config.yaml
norm: "layernorm"
positions: "learned"
bias: "all"
tie_word_embeddings: false
init_std_qkv: 0.0435
optimizer: "muon"
lr_mult_down: 2.0
beta1: 0.93
lr_head: 0.00591
max_grad_norm: 1.0
max_seq_len: 1024
max_steps: 10712
MLP neurons of a small language model. Each row is named by its layer, matrix (up: input weights; down: output weights) and neuron, and shows model dimensions 32-223. Each number is 128 + 32 x the weight over its row's rms, rounded and kept within 0 to 255. Numbers have three digits each.
After each neuron's rows, "fires on" lists the tokens most often at its 100 highest values on Wikipedia text that the model never trained on. A number after a token or word is its count.

L5.up556:105175016138140153148131126148120191140143092101149075062119101158136162068236149157101192140160093103113139119103130096203137115149112162120090153148137132094145151075103138106151176121143134078058087173123115123097213154166146127126107161122144093120125152126163156115092084198099149160129147118120108120121134107065073162118077095100133113127101147184077100118092128144133103123182127122131083130126095144108132190133139158146185141120145119124144137175113129171105112175098155141156130153087103132075120121093120139156127117172085155157135060162164140160109175221121137155
L5.down556:120148172117083122103201131125107130128186128139109113151105121126122156220067189152144113138078161142118119179123111115133123147146144123158179094162130097140151130130127125068156107189130133133126116146120127135147083140112185114151139130119106190111128169117152080135179179079104131092110092159125114062147072134117183092102144132165094119143175105082142098154197154142116111105166111132085132167133101098164198076175126167086117135075156143113101163126125208130154112202116130158062150105140148095124115143152095103145139102136129114191052109106147140117137103106104110113
fires on: "," 64, "and" 5, "or" 4

L6.up598:147152123152103126135114120126152130102150089125124117124086157092105089087198178127111134122166146168111093095128103116155140123096111153107146116114132120150128122105110118172169192141140129076134173107156101100100095148106141141111121159126153149101127086079149176141088119101148165135033136099153198091080154157114096157125124135129161133140138143197071122136076109179092185118158164119113128186148133165170099153117138041125134163135147134150127143171140118106106186086119078118122088128092113122101090146111110112070132118142125049126140133161103130092082125132127157176
L6.down598:172156147105147074106176162129155115147172095171177120137144118094113134196146128061124119143147135137099086113132137095114102124111132152192156150124158098121127127141069147123153112185097129171163176183107171129111095131147167123075154094122119145104027165046148132079149114145142133149132094147108127127130083129148156178139093090182116096137119150089163140155148135118105115147110093095141120091145142127118164118168115075087117109114166151184129103193135196185070153118093102111101141135150157037137183121157070101113145114159140093126107058180166168117132143075212132116
fires on: "," 69, " as" 9, "As" 5

L7.up527:177154092125196165179119125130153091144120072150157092059118148096100146092120170159108142140075122148153149100043144158131081110119189170102053148124120146105133103120160139167183114166062126099138109145142093141088136097140229127089103155102074130130071114167111068103151134111141113124129154065171165179099137104069172095141048064098152130200151189117081138149102155099163121083105088142172101149111172112153141131133141157119115068133093115111156116143160111197108100190117081167085145149150206091176155132139094129086098154062141185123114154108105167124118144168160146141
L7.down527:210086098128087131076154118195128140109146138102146161120183169159131108020108154112149129140138144123104080174158154135100136141147141079102167157135201125142109099151116131183146147081181100162122122087130167135151159142128154163134109141139097157165153117081145113114119163169092199153168099114168143137152124126136151169201113130144122104153121130191185159185134132185131165151103135137131102107138180113096111141123109099153116160128147133148089087124108176165087136093093137138184179175113081139049163110094155192196126088129073109170142106068135104133083123143073142104
fires on: " of" 38, "|" 19, "=" 8, " to" 8, " the" 7, ":" 6

L7.up149:166220067090103114127145142145078142142159118098090123079153139167141120118178120093079126119140094165169109066108129116136119153165104172152105128103128134159152118090047113135162130059091141115125109165103128090108144166077215193096140123118129121134139149095138151102153058056123156154133046104195090104088084141106155076062108144127113146138132120149094124137159153120116103152069080122090097102176140103143088120148099132104102102127193117152119132106097162137188128144105111087150113139128116165136111137162174181105114144077098116130133089125113108130114094144151115179
L7.down149:162122184152181132148111153145163106137154128171144101115118108135144150000091164112168136097113132110125139135108092115109144169072116119100132134178117133099098158153182125146108139129121093109187165115157106167105162169133125079147087121147151127125153114127106126158121169200123100117180176124075168125154142120154124118233130117095160088168079102078199108157133051117135149114142134152192148129128147135116132163144138093163148107148127126095132069065156130083102087122147101140103105118148086078112096092099098120178161113148146173140137165119123108123162155109086221136
fires on: " in" 27, ":" 15, " by" 10, " the" 9, " as" 6, " of" 5

L7.up689:121140100124212169138107062112107121125163168108117149112122092145115134120133080121116105075117109134123144089106103143179070152120169186092127169147148096137077106120142102162198172141168130176148061135145150143137077170139205092120149141167129119145157073137119213100139158171135111143112086079164167118073150128137143131155120096162184117190084132154127185146172162091161139125133088095145156175123115110186134173155130160122092085135107150118071068097168156118147138125166138118115151119043150183107142118121194139160054122131145154092142102090156142153096076140133174111
L7.down689:140135193092129126160132160145174164159134113125109158151133103133112158000105177166131144190129129134196103148091124145116179124088114154167162133159085135154143159086139162142124119160160196144119122150075125076060136129087216123121145126111134138144144105139136119136160183110143146159226181125150112086090127180145119175113083150163105154118139169177097131135135131124089129101129164079154134123145124140118128132078079144141084101115135147186182087189133134121157144126150103186165124147112172119078125070086136123109155144105139121169092166140097099123131119176134102165
fires on: " of" 44, " by" 7, " among" 5, ":" 5, " between" 4, " the" 4

L6.up359:079107126081119148100160129115120171116089150154163121145117103137066119177122128107131125047106145144130170102167151122076131133166157110102122149100158174125155108155163183131059191134159112121075110118101076202140125100142128100145115116170124124148185141079163156091109084082157160161130162114138158136102166137102142106101130157136109068124161102176102126135174071161155055124170109134150145142083152095121086204131201122087113150116104116151116185078145104146150135118129131131116116093092089070123147134094099135166150062065089091148156105131077075145125188156113133111
L6.down359:167106171164106174136119150114111121119109095129110133077113088100165169118156105205131126146103151159104119154152131165167111110114131111099144097142118073159090118095147124113113063127198133085100136111167152080125132187135126073133159160155119085083089161142104082063136093131142114134129098123179149087064116188174147073120113143114132100122112081110106144134123109077148183120132116130067113128171163151092147117158142088105103090122108157145083046153130107168210147116066150115126106159171150200043136081105147078102108074090109127083153150171149127102120153142099135140
fires on: " first" 21, " of" 21, "–" 6, "-" 5, " a" 5

L6.up197:056097126119167131126153108145124060123109125139170071145130105147099126140196146136074126131129078158109136116146190112125060144082113124129129077094180090127112130078124113148126165118161138149109050137162103201115124142146122129105080164097125132186178154120171153132165094140087163137049138113117158146077167147058145116139078086149105157111197111140105171096146128171169139135134172092139062153173076113123090102108113134168117129158180092118154092134142093122100160104129161197141150182170185099155131139173124149114143134096095162141183128104146086159168113117140100177
L6.down197:113143103147127099154194105178139109200080156123111102138172158146141154110103141161105126119180184136141206084111084173162107125082138092138141143141105135148072170129091178137140107091111175176104059136144121180182145080083114125120158135139192154075126113155150131160136109159155152113124131146084140167148120137044090128105135146087118188144117084187099168098178139146179131148113099129168099092123112157111133103115140085169144106109152116207123126128118182128159142162132122091193120145152109148138108173145127151105151105178142194116181140059113055119085172158156140156
fires on: "." 57, " Liga" 6, " Mark" 5, " +" 4

L6.up314:142128201133114142142131163145159096124109078181148202114165130153140109091077165096116158096163126115111171138151124164149119150105136090090147121094136157170094066088154077147139156133162123095088107110159139197075121115098149091120111114114117159131160180143140183111168167111119139118114104161140069114077130119142071100141141119129098144071128093178144072116114143112115122105108109091150186183134134059158093162113119115130075121164114082127128156175207099191149099114118116159173124142112135139084186123132109147099029117139123119158157093186132118142100158134131128081
L6.down314:126147111189127160136148143122105134141123139207095105147124102124103154214147154112104110163065129104114087126176151081150124100091101093152047132076152094166119093170095099100100103125136143150103184117090110057110131172167078119120160135116125080141154136141071182133153110143102127114187146141133116148109182134168095074146125155114090023139117122133200111152086127137104161162154152140135136153139148083087087119207087121172090151090092059160086120081103144120102132102201139088167084118191118200095172100111177176107130187085152081120140138124124078071107138094101132127
fires on: " of" 36, "-" 8, " in" 6, " for" 5, "'s" 5

L5.up486:050151115137159089111106128180038089176186070132127066101132127184193074119123190103120164118120118151200145141099087128094091156110128093145151162110082127106116108125156167145147169140072110053065130107100089065144168116122200152142185108115121115118150123165153063096068214120118121175149135095135145063104154106097135132099142142123144174159167166087123164108123108153112117127140104103120152118115144129153141187115156076111139103082096167123090158132207126193116090164157108131110143127135136091127122146117099145167123135136098145160143104174167114200132094087124160139
L5.down486:112112108089150064120136109130108149098167140125137161130045190074120120034130114130091131142131126147123162167126171157149134063125174126120142104131135073153110136118156160108123118180123169128113087181159141099123157098144219131156133116183092147162147077109112118100174152108131170096162104082075118111146066144167133170130086116192115149143101130214136128127102096102135120148139088099104146051141146104095099181104125097093162161194110129086131088120164128165124109151103103139104131108136178154124144085124168148097120108085084131139083133150165138085132049133121110071
fires on: " |" 41, "|" 15, " to" 7, "2" 6

L6.up537:157144126104157134107109101167120197167142132065107077104049129130177170115142086155214214156159151113077109075142146171152136106083111160134102149063111116160122123177062080107167082136138125088137090152098121104072127144110133083116094115114099183159090126114163161135105165178094132132119129144149121134091124133161155159134123128168158124127111093107126127097155142141133086159214128170147162177203158131091185160109133101155165115125099102123145167123140105133065194106156126151085078115106142086136133174138127117175103137145164160145182129167176106099141138140089106130
L6.down537:151156155114104162091145127117109171157157134130143143103127129099087096121169184111076165169158133127126177102050144140104080136176165145122171068157184203085110128159140101120094133128124137105143110118108171100107155184084123151136085102094145108093067131120080126163088125142146151135188129166156155092141194149124155171090231185137103077120191072117105123101074093206114147120152116134164141130111205066146135112139121145156173107101139190102133132145108158163126090135131163129126144113136127034145131182203112148081194170099161120129082080118124172124130139114099090114
fires on: " –" 13, "," 13, " A" 10, "-" 10, " all" 10, "a" 9

L5.up490:094148143120175127110200130117103168163189092147130118100154113131079066175146084108127130159142062135152121144157147098134098173114082172125161097184145164139126119143094131136083118101065155117143154053084143115119111109088130154094090085120176147161106091081127141119101175163109102145104154116129113126119103133133179123170154119070192068111129095078126107116110134156147103154128112076101079054085168103132085099139145094126134168154174157132114120141163096147119122157099133143104099138113082091123120209149094121159152101150114155201137126170102120140076147146113085107
L5.down490:064091077148145130102181168181193124109116154157130110087146054133115164186090128066178115143124144124111132135114199158188150112135095094153177131148131148098163053103126164133091164121105122119122160122020134142137190170152180160050149114137123142173104093112143139110103135098147146122136122163199163057148123139116067150082166157094171096155157075126102122129142120174153150168089107155150137092120187142044078150102212058181138154117119130161129123114132142153131135164197142142150104144128126074070164143102134117135148071125165144133088150118072122136100118103167124129
fires on: "," 97

L2.up29:166083069107198167093173100196161154122168151183139104120117114117167134119135145153159168119099115152166151136113133146132111083108128132146116104136147166136107126111108117172176116088188144111138145103135132103164056174139186110092161139138084114147174139139178144080195147074107098069160131102101072106116120142096049159168149120114149083105123084176157095135147151146094112159141080168172114131148149127174113171087164091211129108157126152115135084047144133127084172063134115221129065130039085151047086140123137101148070133056118136151123134088106075174084228120104168146
L2.down29:108143158052147112119132088179108145128112169130150100107163124101140109070140125126113070218056144108135209131155084148116136185138102149106175117118114105126143091164118113141083070178083186168143048139108164182103125103129118081119108104153131120107099166080104091103112190144099143108165139158101139145087125118211167135099161136128130121103144117103098154126140089207121180168150082131079079102073085114114131111150163153170129203098152142157175140115138189157115144165087139155075181126140133094156080089104102182061115073143169135139040108160173102103123116146122125145
fires on: "\"," 25, ",\"" 9, "===" 8, " ," 7, ".," 6, "==" 6

L2.up71:165097117052118186086206147126117165117103155112133161110123125156114172175143148082092113085085157130148117124139157059134095087180133167108082156069112183133118134136109173163124104111133199116131164127113112161147102146085045050180158133167116152132078103137103129072141144122114109161072114134114141147116128116126109159113143126149115138111056095127157104090113164126112124103115078117173151150109120114133164150156146097099208124144177101157088037157128082143150134114126105096142144088131068140120036136169168098108102069178171075150160118050135135131191098105094098092
L2.down71:189122161086106180141145145072087129130119139172116172111148166197097157171072187093103146080065118136126174136131102133131108111182170183157105169083096127128167059155087173115145137116126133132156133132151143184123143129078134074190182128134127150169103129159037158115149166135086129123116112103175166148092154118156092117122103161164078068150078120083098119120140127124108117105145138073125097108094142108096152137195112143111155143150130165156104118156154094139153108099166103090159179070149080108104107130200127138149160091148161061134157134060090138152112145143097080143
fires on: " re" 15, " when" 15, " long" 13, " recently" 4, " previously" 4, " Long" 4

L2.up754:193138045065165131127115123180092116175118159109160069133117159120155140111173099126120142084108080127110073097126134172087095093139066116159029122064141119133115137198147118133133178047145096123117080078149139084113098136118183096119136109120128175090106106156132126058129166116129159135164148119080138139109119124065159168084151103053184140126110107124124138063154114164106124128140147160188115144157171158126102154115090149105131121107166145160141166090142101170047176098116158175126140108100138185084169115137171087140026096113164135133141129107139154149090115077160155108
L2.down754:193120134142136189130161151143140183149117103112129157138129118077189152044148132106134140098150143109153135081175124173044119140163134085058092067140092111141131084091118143111100131140166106132128162130112074157107135124082213128158067181129123173097120169150078105134062203109118196122183106120107146146114090103176131152102115140156118152132079113114118143091139132187198156110131161155173153174154160149162082168146114105143132119166126075140079169152175140138098097074109175125090099153176164161093165098107102175093078091160086058146105137119146149088134094131164139152
fires on: "=" 23, "==" 21, " /" 9, " =" 8, "===" 7, "+" 6

L7.up103:130155142107101096129135125131114150138136073167111110140101117084116069178201163152129152114122131134125148157122124130120115124154153109164131131117153098172109115155088084100149105092140129095155149174103125086123092170124117105131134091086123125132126088108152187124135130097197127096151132116135131121095117106101149172143168156113196040111128118100158099171105153188121083141249100109146101199158199129154133176139111129162155081079183095156090110145164103187117083090136154122052122121142104081107102130134112179105171148156070157197093169125124134128140158134126099088
L7.down103:118126143072171187097175105206108071156118161117173089154125067112136128147122130138157136139091128135090159134108130163160093111123140162182105136187137091175103075154061102081179122176101112110142174117112135198140183107139147075123097144125151098093118161140111172124139109176118098151111129137100138122127158151107115138115180122101132109177099106103093135148136134142143134112168096215186137166111145163067159080119074180104146144134193143110120145121121168112109105116125146111118132123118194091106123182117132151123100103167116162137091165169136192085112113174114135124
fires on: "," 91, " (" 7